MLP neurons of a small language model. Each row is named by its layer, matrix (up: input weights) and neuron, and shows model dimensions 176-271. Each number is 128 + 24 x the weight over its row's rms, rounded and kept within 0 to 255.
After each neuron's rows, "fires in" lists the words (lower case) most often at its 100 highest values on Wikipedia text that the model never trained on.

L18.up483 [110 143 123 109 169 126 132 177 145 151 170 121 143 164 144  66  86 110 128 126 113 137 139 171 127 152 133 139 133 104 173 145 114 102 149 122  96 125 107 139  99 101 140 105 132 160 172 150 143 116 110 101  95 126 127 125 151 146 112 129 102  79 163 163 123 157 117 119 169  92 150 113 133 147 166 111 134 124 131 159 138 130 105 134 128 113 119 154 132 118 139 148 110 135 110 106]
fires in: "she", "he", "later", "had", "deas"

L11.up1000 [134  78 114 149 130 153 120  77 157 122 131 151 124 132 198  83  94 131 123 133 161 129 104 121 119 110 180 155 123 125 137 108 102 160 117 111 150 152 167 104 126 172 136 138 108 145 147 126 142  90  82 103 115  84 119 150 125 146 111 134 113 112 120 113 116 135 118 160 132 131 126 113 113 162 122  92 109 128 106 148 133 148 132 108 164 128 162 142 137 119 161 108  91 146 137 137]
fires in: "on", "greater", "was"

L4.up605 [138 148 112 106  46 141 125 138  97 135 109 120 107 115 135 157 109 158 141  87 167 124 125 136 133 114 122 128 112  81 145 137 130 132 130  99  83 115 103 158 114 102 148 141  73 108 152 126  93 128 114 103 111 159 172  83 143 129  65 163 128 116 101 155 126 168  82 160 123 136 178 126 140 156 110 126 126  86 111 157 129 131 145 119 185 138 140 112 101 107 123 117 101 132 110 124]
fires in: "he", "gheorghe", "mirandola"

L12.up1258 [164 124 142 151 122 115 150 117 149 138 106 159 163  84 100 111  90  94  91 117 101 125 129 129 114 102 157 104 158 106 108 109  97 116 152 116 118 132 119 138 116 124 178 109  86  78  96 154 163 120 119 157 118 113 132  94 121 114 146 136 126 151 136 170 144 119 154 152 108 151 149 126  84 130 141 145  68  68 118 112 118 115 160 124 131  64 129 133 146 156 116 158 123 132 141 143]
fires in: "as", "former", "2009", "2008"

L4.up1099 [126 135 113 129  85 105 165 150 104 115 110 111 145  84 167 151 135 104 134 105 191 157 132  95 117 114  81 130 131 136 140 163 119 123  81  93 124 115 119 121 154 172 152 102  67 119 103 100 117 115 150 103 127 125 136 119 144 120 136 129 169 104 167 122 164 168 121 155 135 116 133 134 183 183 150 158 151 126 145 108  71 131 137  99 150  90 146 107 165 101 122 129 126 128 106 161]
fires in: "two", "one", "few", "nine"

L4.up360 [149  98 131 121 154  87 115 102 127 117 137 136 109 104 153 135 110  86  92 135 114 129 119 117 125 127 137 123 131 130 148 147 138  92 129 170 154 189 150 109 135 161 143 133 120 111 112 147 109 113 163 135 166 153  94  98 168 116 109 132 157 131 131 117 136 122 115 142 140 144 103 133 109 155  93  87 132 122  72 105 104 155 135 118  99 132  99 109 139 146 183 136 161 153  46 138]
fires in: "also", "then", "approximately", "recently", "reus"

L19.up1076 [135 174 111  81  78  86 109 147 151 119  97 114 134 145 131 136 112  94 104 103 129 131 100 146 142 154 138 171 155 123 172  77  89 166 141 124 159 115 147 127  81 132  89 150  85 124 147 138 125 136 106 104 116 113 122 131 137 151 159 100 121 126 114 146 119 159 134 160 176 113 118 133 125 136 131 161  98 130 149 113 115 115 149 106  75 110 112 147 123 116 108 171 140 145 171 127]
fires in: "season", "as", "years", "year", "day", "winter"

L4.up1205 [107 135 156 132 124 126 146  92 144  75 125 128 182 147 135 129 133 146  96 122 146 101 132 108  78 139 121 172 148 140 169 150 151  88 122 119 118 144  96 137 150 133 143 160  74 142 153 132 113 131 144 129 142 139 110 104 152 117 128 106 132  82 181 127 110 145 143  99 122 168 147 138 122 138  68 171 140 128 132 116 163 143 126 119 130 140  99 155 140 143  83 172  64 157  92 135]
fires in: "history", "age", "time", "career", "one", "n"